Weights of a small GPT-style language model, trained from scratch on English Wikipedia.
Architecture: RMSNorm before each block, rotary positions, untied embeddings.
Training: a variant of Adam for these matrices, 10530 steps.
MLP neurons of a small language model. Each row is named by its layer, matrix (gate and up: input weights; down: output weights) and neuron, and shows model dimensions 0-127. Each number is 200 + 40 x the weight over its row's rms, rounded and kept within 0 to 999. A neuron's up and down rows have the sign that makes its largest values positive.
After each neuron's rows, "fires in" lists the words (lower case) most often at its 100 highest values on Wikipedia text that the model never trained on; "fires before" lists the tokens most often just after its 100 highest values on Wikipedia text that the model never trained on. A number after a token or word is its count.

L5.gate224,189,178,203,165,194,175,264,220,154,212,195,206,260,128,211,187,183,156,238,268,260,241,148,180,164,156,235,173,165,175,184,169,152,179,214,125,244,184,231,241,242,245,123,137,194,250,136,198,139,210,224,280,229,243,171,276,201,155,160,198,182,244,190,145,227,153,165,221,196,208,311,229,175,148,262,200,183,205,237,222,200,237,184,193,174,253,231,176,234,236,162,193,194,239,197,195,166,140,168,209,215,288,217,244,232,207,176,243,156,147,233,233,284,255,185,245,162,216,211,234,231,223,229,160,253,201,195,220
L5.up224,200,228,176,221,215,208,192,205,159,176,162,207,97,150,258,242,124,207,197,160,226,253,227,172,104,156,253,114,225,148,226,198,154,263,210,241,176,219,229,199,206,235,170,164,174,132,221,183,205,271,346,195,206,281,192,211,210,169,208,222,208,158,214,175,151,207,187,209,223,184,279,199,189,176,269,239,109,230,220,190,178,213,220,192,146,190,239,270,127,247,249,92,169,159,207,220,148,250,296,237,181,285,216,186,260,271,154,202,188,185,236,173,253,204,180,165,192,179,186,225,156,168,274,234,210,176,175,194
L5.down224,182,137,214,257,192,202,207,256,190,240,164,136,176,199,206,245,179,244,219,223,183,190,182,195,186,257,135,184,224,262,214,168,151,249,330,261,159,187,150,214,199,213,169,206,231,184,218,145,196,191,149,184,207,244,233,229,185,217,245,178,190,192,256,207,190,198,155,206,202,230,151,185,137,214,214,158,170,256,209,158,183,232,194,105,185,164,170,201,239,238,164,206,190,234,189,233,151,140,210,218,187,176,158,197,146,234,190,198,124,202,202,220,221,263,288,139,199,202,189,227,166,119,243,213,150,250,136,238
fires in: "two" 42, "limited" 7, "lower" 4
fires before: "o" 42, "it" 9, "er" 4

L2.gate167,191,245,206,197,180,248,238,225,184,176,199,151,127,224,252,134,241,211,242,207,161,156,205,237,192,199,235,195,114,177,218,177,253,278,203,211,143,151,197,209,174,176,134,245,230,238,248,182,188,219,219,218,238,193,210,182,147,150,317,245,231,136,233,257,189,208,224,145,137,207,148,178,224,229,175,94,209,164,158,207,138,175,187,256,128,164,260,188,189,126,215,184,233,217,202,272,178,219,160,173,197,228,205,220,225,209,185,197,170,183,161,145,263,221,227,138,273,218,196,200,248,199,145,222,191,221,160,219
L2.up167,225,156,190,147,155,215,175,239,156,212,189,164,139,213,201,189,180,188,138,263,136,173,106,196,258,258,228,217,189,109,259,163,158,197,168,259,199,144,188,194,197,179,230,308,149,222,138,184,179,176,190,126,233,268,199,158,194,173,244,206,178,175,163,178,169,186,230,190,254,285,194,261,272,205,234,144,165,169,251,172,166,210,207,219,184,203,167,190,237,235,212,210,138,176,133,236,187,165,197,306,195,187,170,257,190,209,213,187,153,190,234,210,176,134,165,252,221,187,198,268,177,212,163,211,180,233,125,188
L2.down167,238,232,250,239,108,160,223,254,182,170,183,288,227,155,272,168,206,167,161,176,146,165,151,215,145,198,225,163,175,254,215,126,194,170,152,224,229,205,147,178,121,172,214,166,230,164,154,253,164,219,172,179,133,162,228,250,285,155,233,180,287,232,245,169,222,162,268,223,248,178,208,179,229,116,225,185,89,199,192,177,151,237,254,285,170,199,228,182,224,148,232,244,131,172,197,205,143,224,159,208,178,186,241,162,246,211,154,225,156,207,133,159,172,237,146,201,168,255,188,265,208,227,232,207,268,246,198,186
fires in: "career" 42, "code" 6, "college" 5
fires before: "er" 43, "t" 9, "ac" 4

L8.gate227,148,244,120,117,216,216,276,226,238,217,231,238,162,197,204,206,209,183,201,137,191,309,168,264,171,227,276,172,143,144,222,110,197,198,237,240,203,217,142,253,226,250,192,189,230,137,145,104,129,119,177,188,186,193,168,305,219,222,152,181,191,191,257,242,131,184,160,182,169,205,235,207,184,164,164,259,195,214,252,239,223,243,238,191,241,217,222,216,187,182,221,200,197,156,216,166,256,225,220,231,146,200,272,181,190,255,180,204,190,227,201,257,242,205,206,199,211,238,216,186,185,214,214,188,265,235,131,184
L8.up227,144,169,220,197,236,244,239,185,232,191,139,166,186,247,222,166,164,202,187,177,146,197,117,249,205,97,189,192,177,208,218,217,222,270,163,153,192,161,177,186,220,225,171,217,243,243,220,78,252,82,236,243,207,214,170,125,178,218,210,163,115,225,236,236,254,221,203,207,187,202,210,254,179,212,202,139,208,238,189,273,263,227,231,229,186,167,133,233,184,198,183,133,173,163,277,259,194,209,198,197,150,167,197,199,192,169,259,234,184,292,216,261,178,249,255,225,207,103,227,228,174,134,227,190,201,167,217,225
L8.down227,238,235,179,157,198,218,170,219,118,249,193,182,121,161,103,251,172,123,198,225,219,238,183,189,201,211,230,204,223,221,229,164,205,168,244,208,200,198,161,198,180,256,176,187,221,287,213,205,215,218,163,253,120,207,239,239,192,248,168,149,123,110,175,204,218,115,147,108,203,166,148,231,225,173,178,189,194,250,222,152,250,183,184,155,215,172,192,260,221,231,117,213,174,121,247,243,252,207,219,258,161,308,259,161,143,215,214,210,138,261,196,242,190,186,185,181,250,136,224,237,133,174,243,195,247,168,208,258
fires in: "two" 34, "into" 32, "he" 9, "also" 4
fires before: "o" 70, "ro" 6

L4.gate27,106,245,183,257,271,159,175,202,145,260,226,215,221,211,235,308,220,219,157,283,266,213,222,242,223,127,158,225,171,279,173,195,265,186,226,265,192,190,215,219,152,242,222,194,243,161,211,119,162,188,270,208,200,160,154,231,188,169,217,176,217,211,165,165,220,91,243,274,230,233,206,153,171,260,141,210,132,212,183,288,169,211,207,161,164,174,190,225,251,213,235,250,217,168,206,186,216,146,227,209,234,237,198,171,186,195,130,222,152,178,169,181,186,232,176,239,173,150,221,239,200,134,149,194,97,227,174,250
L4.up27,261,210,218,232,248,190,203,203,215,229,228,210,218,211,250,143,241,148,159,254,230,234,107,216,209,230,258,202,183,178,181,166,185,229,143,141,258,249,243,181,243,220,130,169,241,140,179,187,180,251,275,111,302,193,199,238,203,195,232,165,199,146,226,203,274,250,172,194,200,174,210,235,153,133,151,219,286,224,227,176,223,121,118,134,206,205,195,190,240,138,147,209,204,212,125,185,198,175,147,233,176,216,172,186,214,227,195,127,190,206,190,222,180,179,179,245,182,100,221,180,169,204,205,208,243,240,233,161
L4.down27,163,144,261,181,235,160,255,167,187,185,125,224,164,203,197,173,187,181,245,206,211,192,254,242,151,69,162,221,192,165,285,254,98,170,187,278,218,248,194,209,212,163,203,266,251,226,180,204,232,222,236,244,207,225,250,200,171,129,235,174,220,220,227,189,216,242,172,155,191,228,168,198,118,315,224,159,217,117,214,269,214,201,248,256,215,188,258,213,149,161,202,228,217,168,241,236,162,195,101,184,221,185,216,253,209,154,185,193,186,138,177,193,196,231,202,222,213,217,261,239,170,126,251,200,277,164,199,179
fires in: "district" 31, "young" 15, "youngest" 5, "younger" 4, "dehradun" 4, "cochran" 4
fires before: "t" 32, "g" 29, " " 4, " |" 4

L8.gate258,214,226,152,188,222,230,251,182,190,287,158,164,231,176,188,222,216,130,258,224,204,221,211,201,181,158,192,239,217,190,186,172,204,205,217,247,217,190,173,211,115,173,151,281,243,159,144,139,172,183,177,287,222,176,188,190,236,277,216,121,236,211,200,175,218,211,256,130,177,150,172,188,214,185,138,241,250,153,96,187,200,216,193,214,255,196,207,179,162,257,183,208,293,194,200,218,216,212,216,226,174,236,181,158,208,296,159,269,202,205,241,238,220,207,195,217,142,165,245,186,235,223,256,203,198,181,202,208
L8.up258,177,224,227,261,202,197,219,222,258,160,228,172,216,188,213,262,245,233,270,146,186,206,150,252,166,212,194,193,178,206,236,223,197,134,205,241,219,260,89,181,227,213,205,218,235,211,223,132,212,254,218,231,219,178,144,216,81,198,168,166,199,226,231,249,123,112,176,271,151,209,166,183,172,165,259,246,168,206,248,220,241,181,202,202,231,213,151,155,161,188,219,250,236,218,196,229,187,146,178,306,182,200,200,229,184,256,108,168,164,258,182,179,184,195,177,209,204,124,170,219,251,181,280,203,226,249,245,219
L8.down258,215,210,134,210,200,209,152,192,190,249,240,201,187,137,223,278,194,195,115,279,238,206,212,178,227,266,251,206,234,208,152,156,233,147,267,265,250,182,224,177,170,241,336,161,155,249,192,219,210,196,176,100,148,205,200,183,241,215,256,224,192,268,197,275,191,236,186,206,288,283,187,224,235,166,225,171,233,165,205,169,186,188,210,165,96,278,223,228,175,167,171,264,155,218,266,194,191,147,248,188,209,217,168,155,253,268,162,163,152,230,149,174,201,290,221,122,243,192,185,187,200,219,248,170,222,178,227,180
fires in: "have" 38, "had" 8, "candidate" 7, "having" 6, "divided" 4, "involved" 4
fires before: "e" 39, "ate" 8, "ing" 7, " to" 6, " in" 4

L5.gate188,248,214,236,198,266,276,207,224,169,201,194,193,208,232,182,215,166,169,227,240,180,248,123,281,188,214,213,164,232,116,182,201,163,180,192,198,174,169,286,157,217,175,213,217,150,209,225,234,232,119,212,192,264,186,260,108,153,187,191,143,208,216,255,131,283,184,208,224,171,242,213,210,273,230,243,204,189,184,232,236,148,204,212,274,156,157,233,286,268,233,213,240,208,161,202,234,141,231,167,186,196,104,234,163,177,192,146,188,212,213,188,235,249,147,216,194,212,177,220,138,221,213,185,176,169,111,105,194
L5.up188,246,194,215,204,206,174,282,204,196,181,245,213,203,138,190,204,222,215,166,194,159,151,260,130,216,169,206,214,238,210,243,243,213,286,236,256,173,261,171,232,142,233,138,134,187,135,254,205,158,189,222,240,220,146,223,244,164,182,180,173,238,162,164,176,161,204,150,137,210,190,193,188,255,215,192,167,236,220,204,175,260,131,158,264,188,151,170,240,267,171,308,113,222,190,147,217,190,208,185,231,213,288,193,171,228,126,249,251,300,185,304,141,188,216,248,228,239,191,158,234,137,166,193,228,212,219,229,211
L5.down188,194,231,179,195,196,158,176,178,172,216,247,178,176,172,193,184,143,194,245,217,222,216,283,254,135,147,143,186,214,237,215,190,166,217,173,249,207,219,161,155,172,241,259,234,196,166,181,194,203,132,173,189,197,159,267,144,154,191,253,155,165,210,161,165,140,214,188,177,120,238,196,210,258,191,235,239,197,286,141,227,241,148,216,206,195,179,252,250,159,212,232,266,244,239,208,217,129,208,261,225,221,224,194,234,176,210,128,170,215,146,158,148,212,236,265,180,152,198,145,193,151,217,276,167,192,226,198,230
fires in: "election" 17, "elections" 10, "elements" 7, "episode" 7, "elected" 5, "early" 4
fires before: "ct" 45, "ment" 9, "is" 9, "g" 6, "p" 5, "n" 5

L4.gate383,223,235,145,226,209,138,147,219,231,244,152,179,192,289,153,209,160,178,197,176,227,231,223,192,158,215,233,191,193,231,157,169,140,163,200,124,234,182,233,212,153,241,199,168,148,200,235,208,149,250,272,211,207,139,165,234,97,186,178,170,203,179,212,163,294,200,163,122,249,168,178,190,130,153,179,188,199,126,250,148,248,187,191,225,221,182,226,220,171,225,204,168,226,114,176,279,229,180,188,256,251,238,194,233,255,165,246,271,133,221,287,212,180,257,175,190,230,215,259,211,174,277,156,137,180,229,211,256
L4.up383,175,198,120,228,182,216,262,228,205,239,163,179,241,207,267,174,195,199,204,143,159,254,174,227,257,194,192,214,146,225,150,191,147,168,253,203,247,216,205,201,139,206,150,226,116,207,195,148,171,253,297,208,223,208,200,169,127,192,212,175,109,195,200,150,228,231,115,180,253,191,190,193,125,233,173,207,237,170,197,218,161,167,188,191,216,212,202,206,204,165,190,121,238,180,182,236,191,174,149,166,168,166,181,265,192,247,219,235,211,194,159,191,174,167,193,203,206,196,189,200,246,215,119,189,177,261,230,176
L4.down383,185,217,174,176,203,105,237,220,213,201,199,171,243,167,189,111,278,285,178,100,195,179,160,146,173,172,161,169,155,252,260,166,127,167,271,231,165,167,232,233,204,192,155,183,232,218,235,191,187,249,215,194,197,226,108,223,208,262,191,197,137,178,203,205,196,289,190,216,218,193,237,155,219,264,141,229,194,216,138,271,170,247,292,82,208,241,217,206,176,253,256,142,210,271,167,202,188,180,162,244,195,219,204,157,250,118,220,187,207,217,174,156,210,240,202,114,205,164,175,169,236,156,178,172,223,260,279,244
fires in: "it" 52, "its" 42
fires before: "s" 45, " was" 11, " is" 7, "." 4

L2.gate193,227,174,196,209,203,165,285,219,203,214,209,184,139,197,233,181,201,128,219,207,195,194,226,245,242,159,249,185,205,273,204,236,254,194,119,238,273,193,256,192,164,186,161,127,189,147,205,125,164,225,197,168,193,217,241,227,153,191,250,225,278,153,216,153,258,219,218,242,222,198,201,205,239,252,202,181,223,161,214,206,103,216,273,193,162,214,262,181,244,211,236,245,239,180,210,221,103,209,231,231,199,224,195,190,297,217,189,141,166,187,157,253,225,223,209,199,254,198,235,178,168,217,165,196,110,181,198,190
L2.up193,220,154,155,188,210,186,152,201,169,195,100,114,196,274,255,193,239,205,267,184,243,189,143,255,230,195,235,129,94,201,200,202,137,182,106,225,196,149,272,208,225,197,224,164,229,141,165,176,157,128,145,149,250,277,213,222,208,152,238,185,248,185,229,148,168,226,165,212,124,254,215,201,177,187,206,241,238,201,236,229,128,214,211,219,127,166,203,245,153,263,197,210,232,246,146,213,171,201,201,248,220,239,146,209,209,215,184,214,93,180,216,192,225,225,217,256,206,193,203,231,205,255,211,199,198,206,200,221
L2.down193,165,201,227,241,218,213,192,119,217,239,155,245,224,210,237,226,236,265,228,212,160,265,273,161,184,204,203,209,112,158,190,173,193,170,238,239,202,223,153,202,199,168,214,221,228,187,186,177,180,281,177,138,278,196,280,238,170,198,153,156,180,183,208,137,164,259,120,188,136,201,206,181,140,278,155,179,171,151,266,193,223,212,165,186,154,157,180,153,237,211,196,279,268,179,169,162,188,218,189,213,188,198,202,88,155,171,165,232,182,191,204,176,139,143,123,179,284,212,159,152,156,176,217,170,199,196,200,226
fires in: "country" 22, "county" 13, "council" 13, "date" 11, "young" 6, "countries" 5
fires before: "t" 41, "c" 17, "g" 7, " |" 6, " of" 5

L4.gate137,201,182,234,197,174,131,270,182,252,172,276,220,198,212,149,235,191,142,243,226,208,193,251,188,163,231,164,156,182,180,200,206,238,190,189,226,251,234,141,124,165,216,208,262,152,206,232,202,229,182,211,165,205,147,236,170,197,181,152,185,224,160,204,216,238,217,178,193,178,194,158,167,209,212,188,205,132,180,208,275,235,162,259,181,178,289,209,100,249,183,171,258,250,212,183,220,255,263,197,207,200,135,214,199,194,184,238,259,227,311,256,198,180,164,227,245,177,183,221,252,180,214,147,225,139,194,241,285
L4.up137,185,185,156,185,202,168,215,258,267,167,249,234,176,238,175,90,248,183,196,217,169,188,261,185,129,187,257,226,249,193,114,192,181,169,169,207,237,288,198,227,212,200,150,197,152,196,196,243,203,222,174,213,244,152,230,161,202,190,155,230,244,165,201,169,205,272,215,135,115,130,221,291,256,284,158,166,148,193,241,184,242,166,269,193,212,248,210,177,183,211,232,204,267,181,188,227,217,157,178,205,278,236,190,208,239,158,192,303,252,249,251,159,191,186,215,172,177,196,119,210,122,183,122,178,149,136,176,210
L4.down137,217,157,227,275,144,161,236,232,264,255,262,178,231,252,199,214,202,217,199,207,159,205,177,221,257,207,156,163,149,160,166,189,198,214,228,315,272,207,222,214,255,238,242,179,168,197,256,179,179,152,171,244,278,260,164,208,247,252,217,203,163,172,260,191,230,268,215,249,172,221,241,221,167,187,231,180,143,149,185,212,224,230,202,260,227,183,168,280,153,232,189,211,219,112,221,230,124,193,224,184,267,284,232,164,190,166,152,178,227,166,239,192,160,195,167,205,177,158,182,197,187,313,224,251,183,208,185,195
fires in: "election" 17, "elections" 10, "alexander" 8, "elements" 7, "elected" 5, "signed" 4
fires before: "ct" 45, "x" 15, "ment" 9, "p" 5, "v" 4, " for" 4

L6.gate381,181,209,192,173,293,177,162,229,241,135,213,243,190,240,170,208,160,191,227,236,124,174,241,266,130,209,194,173,165,196,194,186,202,238,237,202,194,185,237,199,122,201,236,202,128,202,273,181,227,237,281,246,179,201,230,246,215,202,278,115,190,236,196,257,245,214,111,73,220,198,275,199,99,268,219,193,228,224,225,167,210,174,184,169,136,132,163,192,263,185,162,196,246,211,164,221,224,190,198,152,185,172,264,199,252,244,191,216,255,164,179,167,161,174,214,262,199,231,221,177,177,251,169,161,240,211,133,106
L6.up381,166,206,291,253,228,121,216,173,195,223,234,206,176,195,235,268,193,191,281,219,181,98,264,246,180,155,239,238,213,179,171,197,250,228,259,154,146,181,175,191,186,197,237,197,251,258,222,253,125,232,200,188,193,159,210,220,138,194,183,224,202,187,192,223,195,145,191,177,264,193,233,178,134,198,194,284,229,247,192,179,182,251,266,182,204,115,193,249,219,215,176,147,200,237,174,181,235,199,306,142,196,191,118,146,222,233,218,202,188,109,288,242,154,201,197,161,197,227,185,277,167,200,173,219,167,169,209,238
L6.down381,138,175,210,184,63,215,170,203,196,180,274,215,264,166,233,232,261,210,203,219,187,257,154,199,191,220,180,141,213,178,216,105,219,134,135,187,129,180,187,181,229,155,199,208,216,215,203,272,182,235,91,250,172,139,174,192,228,236,230,220,216,154,185,180,217,168,187,268,247,216,212,177,264,187,185,223,267,202,245,162,212,259,194,207,242,222,200,180,269,157,198,202,173,299,210,208,189,186,128,192,170,171,222,215,249,220,245,136,163,193,194,157,251,211,185,169,201,202,264,241,263,177,195,170,156,189,231,181
fires in: "them" 16, "its" 16, "performance" 9, "information" 8, "it" 8, "him" 6
fires before: "s" 19, "an" 10, "ation" 9, "ed" 7, "." 5, "ing" 5

L5.gate75,152,188,189,155,234,232,173,161,172,198,208,158,221,199,188,142,182,200,185,184,295,121,189,210,190,262,176,124,244,233,238,238,160,222,225,287,204,214,196,167,157,211,213,191,179,145,243,209,170,125,191,208,189,214,210,219,168,185,259,163,213,193,235,227,236,237,174,179,152,170,242,268,195,153,225,301,236,242,215,258,231,141,186,267,155,152,230,155,205,229,212,177,234,196,282,204,230,253,180,260,192,208,175,258,236,147,145,266,301,195,180,251,222,151,214,195,195,132,163,141,232,126,187,227,115,210,142,237
L5.up75,243,195,180,200,158,223,273,161,130,232,217,192,181,184,176,169,231,177,213,176,170,193,152,232,188,149,187,157,161,245,270,201,179,258,195,183,174,272,262,164,211,229,191,177,214,194,200,261,247,195,198,222,200,194,211,158,165,268,191,248,153,163,129,211,189,202,204,255,180,282,175,242,176,173,148,226,135,229,149,180,170,180,221,159,236,155,157,171,197,169,204,170,161,180,223,160,242,219,161,185,215,212,261,207,223,187,241,144,259,208,194,183,241,148,143,116,130,157,171,208,195,129,178,142,161,179,200,202
L5.down75,154,229,181,157,202,131,163,265,252,229,210,259,155,149,177,210,155,195,190,190,204,123,173,191,208,142,214,154,304,236,190,227,227,174,169,131,149,155,225,170,239,163,199,270,247,162,118,165,159,216,179,246,224,236,221,224,142,207,135,207,264,242,258,209,218,187,220,177,223,247,182,225,195,206,181,217,277,186,194,119,295,196,194,180,172,282,185,236,204,192,141,167,229,145,152,241,160,243,244,164,190,211,151,254,166,258,283,175,154,221,203,165,181,166,189,128,257,205,201,196,172,195,255,192,227,187,263,179
fires in: "other" 35, "scottish" 6, "scott" 5, "used" 5, "russia" 4
fires before: "her" 40, "e" 7, "ish" 6, "t" 4, "ia" 4

L6.gate312,166,208,218,152,139,226,197,160,257,221,247,187,219,129,218,179,177,187,204,199,165,116,184,245,163,224,153,192,190,220,211,215,277,186,184,211,177,142,247,185,217,161,303,214,191,232,215,250,235,190,207,122,204,225,225,241,250,166,183,219,241,192,196,190,221,208,159,185,216,148,198,169,203,261,261,179,226,201,128,245,185,212,182,258,240,208,200,208,220,133,237,304,157,272,214,304,226,152,244,149,178,291,189,215,227,305,187,242,261,238,138,124,202,187,233,145,283,262,162,224,210,178,105,210,232,206,160,190
L6.up312,219,231,119,200,232,202,212,217,276,232,143,135,184,74,206,272,205,239,240,251,205,235,250,183,153,192,155,157,202,195,136,221,158,202,154,166,163,124,197,181,229,123,237,173,221,205,171,175,254,210,241,190,204,191,156,214,171,174,228,210,305,219,196,184,261,170,173,222,107,135,223,181,175,227,273,175,249,169,153,233,214,209,176,237,161,222,218,147,227,201,253,294,268,215,201,298,235,132,213,166,188,226,204,247,233,215,241,136,277,221,185,190,201,187,186,239,191,217,177,164,169,192,183,223,213,118,200,242
L6.down312,212,234,177,193,214,234,167,193,183,169,223,172,153,251,213,175,277,211,144,223,167,139,188,183,195,242,236,124,186,235,209,150,200,174,148,162,181,263,214,249,223,219,162,230,176,248,79,199,172,181,212,177,181,232,263,122,211,222,172,227,187,210,225,198,180,226,198,192,161,219,185,255,152,175,229,179,164,190,172,249,267,202,229,308,145,202,246,174,247,177,173,222,172,192,204,238,214,232,176,188,193,201,255,283,183,175,241,183,184,274,165,234,187,148,146,158,279,239,175,264,193,206,49,228,239,210,256,258
fires in: "career" 34, "gold" 7, "stage" 6, "george" 5
fires before: "er" 34, "or" 9, "d" 8, "en" 5, "og" 4, "ent" 4

L6.gate277,210,211,201,115,210,242,173,135,272,183,252,134,231,159,244,172,138,209,193,179,177,264,227,256,241,223,179,238,148,206,197,227,183,217,195,205,209,158,185,178,135,188,213,234,173,183,267,165,167,230,185,187,178,158,227,222,225,140,336,226,213,200,151,164,263,167,234,208,169,156,202,284,165,147,203,196,214,210,255,194,212,193,176,194,195,153,241,225,134,170,220,140,216,169,177,299,165,225,119,213,153,190,153,230,77,193,195,238,208,223,186,227,167,167,149,226,241,173,177,191,228,245,157,147,238,281,276,209
L6.up277,161,130,196,203,214,222,168,170,144,178,98,122,174,180,285,199,223,167,250,161,192,199,249,161,217,162,248,210,182,270,124,177,219,187,185,160,200,210,198,192,152,197,212,196,243,185,141,211,232,204,102,128,221,250,223,262,165,267,199,177,187,211,181,243,162,170,343,166,137,181,185,223,145,201,190,236,211,175,142,232,134,235,177,225,255,163,205,199,164,191,212,189,233,198,222,131,152,229,182,194,182,162,220,199,313,222,216,193,217,205,187,255,240,193,186,228,210,237,236,239,237,249,273,238,210,188,254,159
L6.down277,260,186,265,181,145,208,136,291,247,178,192,178,185,213,141,244,196,244,206,238,244,175,224,214,259,222,169,176,217,166,206,249,249,207,134,159,181,243,139,265,133,213,172,188,214,141,205,195,145,198,210,167,164,291,234,180,195,173,235,195,164,188,218,88,258,238,212,134,296,170,159,176,244,224,180,191,199,215,181,167,179,247,138,202,118,212,221,143,278,263,179,195,166,123,131,157,154,196,125,194,153,157,208,286,146,183,200,170,215,214,177,186,187,247,138,190,157,250,209,304,225,244,157,173,215,206,227,240
fires in: "second" 30, "candidate" 8, "tendons" 8, "technology" 4
fires before: "d" 33, "n" 12, "s" 11, "ate" 8, " |" 5, "ers" 4

L6.gate185,185,155,215,99,271,245,235,171,140,191,141,166,245,195,192,388,226,172,180,225,198,220,160,195,171,161,198,152,167,228,158,146,173,178,140,197,228,260,187,295,230,186,213,215,252,202,150,194,155,165,186,316,257,177,206,206,162,193,198,172,224,214,192,221,233,192,150,164,214,242,225,255,143,184,221,205,194,253,214,221,173,185,238,233,261,182,153,171,192,174,148,212,195,109,214,197,217,176,208,182,214,252,174,227,231,149,202,233,175,182,207,190,272,250,214,245,163,173,229,220,235,195,251,251,135,220,160,162
L6.up185,185,176,228,200,217,201,192,174,205,231,217,181,179,183,183,199,147,195,181,203,174,300,229,239,259,188,197,212,145,266,189,192,194,195,294,205,284,246,131,229,228,232,206,203,172,153,140,185,163,233,220,180,202,238,286,220,244,178,258,145,179,217,290,144,140,204,250,118,220,242,209,204,158,203,230,140,179,263,220,174,177,239,258,197,135,144,172,195,202,160,155,148,211,284,232,198,204,129,250,178,177,281,171,182,228,176,162,198,217,267,206,205,167,265,239,191,249,244,203,277,182,237,211,261,193,161,170,176
L6.down185,170,176,102,197,231,207,261,233,132,180,161,192,156,221,167,236,148,195,183,294,216,264,170,190,143,197,235,200,161,219,165,212,266,210,196,263,221,166,225,267,227,171,179,176,240,241,194,183,212,193,288,228,201,196,278,203,161,164,183,206,219,165,247,118,200,129,261,222,95,240,161,192,210,267,257,166,221,134,255,188,173,189,223,225,204,220,249,257,215,220,212,172,191,235,255,268,230,262,156,255,260,202,182,176,255,220,175,157,216,182,232,220,176,151,138,217,196,216,269,142,208,186,166,107,194,232,208,226
fires in: "where" 31, "time" 23, "having" 9, "website" 7, "also" 6, "two" 5
fires before: "e" 23, " he" 13, " the" 11, "o" 5, "or" 5

L2.gate338,233,124,208,236,224,201,268,148,244,151,151,159,224,240,174,164,204,158,189,256,182,217,213,235,146,174,195,196,235,137,209,234,173,243,283,175,230,158,166,186,197,257,197,181,267,237,234,224,183,216,177,188,219,186,147,183,121,215,243,154,157,184,230,175,229,195,128,200,183,179,210,201,180,222,249,243,205,211,140,227,273,227,184,260,227,177,163,199,229,185,215,164,201,217,222,273,157,283,200,212,171,203,230,146,147,149,166,169,236,219,266,214,103,147,194,183,233,195,218,145,105,211,154,151,278,163,163,231
L2.up338,188,177,217,238,227,231,201,211,193,188,149,153,196,172,136,113,206,174,175,223,191,281,237,191,208,223,206,251,172,246,194,186,225,271,239,250,153,131,168,171,175,252,134,216,152,187,216,210,93,154,176,153,226,270,184,190,187,194,257,223,261,123,169,223,232,201,183,248,180,169,242,253,194,200,179,235,187,208,159,191,218,169,243,250,241,182,217,127,174,249,157,160,224,142,183,228,101,248,260,213,100,195,156,146,153,123,180,230,208,250,195,208,199,89,240,205,242,177,243,197,171,198,137,130,287,133,192,197
L2.down338,197,199,114,267,246,167,219,189,190,162,192,189,212,175,227,213,218,252,228,132,136,234,223,224,223,163,157,203,187,266,153,246,158,92,197,251,184,167,235,226,208,170,207,173,232,150,221,274,174,241,239,162,211,203,150,103,209,278,212,146,145,178,170,248,228,203,145,146,206,181,199,198,175,246,227,188,183,207,209,187,206,186,247,193,189,196,203,144,205,180,237,201,240,210,203,209,212,220,194,282,190,171,133,259,163,244,198,149,194,189,143,252,181,191,89,178,192,250,78,216,141,198,205,141,290,231,157,201
fires in: "de" 23, "death" 13, "defeated" 10, "developed" 7, "development" 6
fires before: "f" 25, "v" 22, "at" 13, "b" 8, " l" 7

L6.gate296,288,264,138,247,257,173,180,150,127,210,219,143,291,198,196,155,207,176,177,244,244,238,224,215,185,195,258,285,168,294,247,248,186,144,219,176,230,195,207,253,177,105,177,217,157,243,217,220,199,186,247,247,264,246,191,232,248,184,299,208,271,172,145,163,147,241,218,207,219,205,211,204,239,151,117,188,184,192,193,179,193,169,208,211,174,170,219,231,191,285,254,119,234,227,206,190,223,125,190,128,111,238,216,268,171,148,203,165,156,182,290,166,173,166,206,180,180,220,198,237,240,205,163,207,207,201,222,176
L6.up296,247,173,190,217,187,155,216,206,175,282,256,173,183,224,174,199,190,241,194,195,217,206,210,206,236,104,164,233,236,148,159,206,211,172,246,265,204,203,196,147,164,200,280,161,244,178,256,238,200,164,254,223,171,222,171,154,258,248,271,229,158,202,122,268,196,237,237,171,178,175,246,158,250,258,241,222,158,165,259,229,170,232,244,220,213,254,243,206,240,173,157,176,221,299,200,197,222,193,234,142,195,245,256,237,240,213,118,201,191,276,262,177,230,165,189,182,191,199,171,229,223,143,181,199,111,163,219,164
L6.down296,184,179,284,187,145,250,151,172,184,194,193,248,190,229,177,225,209,194,198,286,272,168,226,189,205,224,140,281,144,158,160,159,210,232,178,225,225,182,222,156,168,206,229,236,181,196,180,194,230,235,149,287,162,171,179,272,241,182,237,213,168,249,133,155,209,195,210,226,188,164,275,191,171,169,221,183,148,205,240,122,178,259,188,225,222,192,167,226,228,293,215,199,207,161,167,150,127,226,158,175,178,210,118,132,130,201,136,208,217,263,251,214,133,218,286,230,265,227,184,196,209,244,219,288,139,222,181,226
fires in: "which" 30, "who" 19, "while" 9, "what" 7, "white" 5, "when" 4
fires before: "ich" 30, "o" 20, "i" 9, "at" 8, "it" 7, "n" 4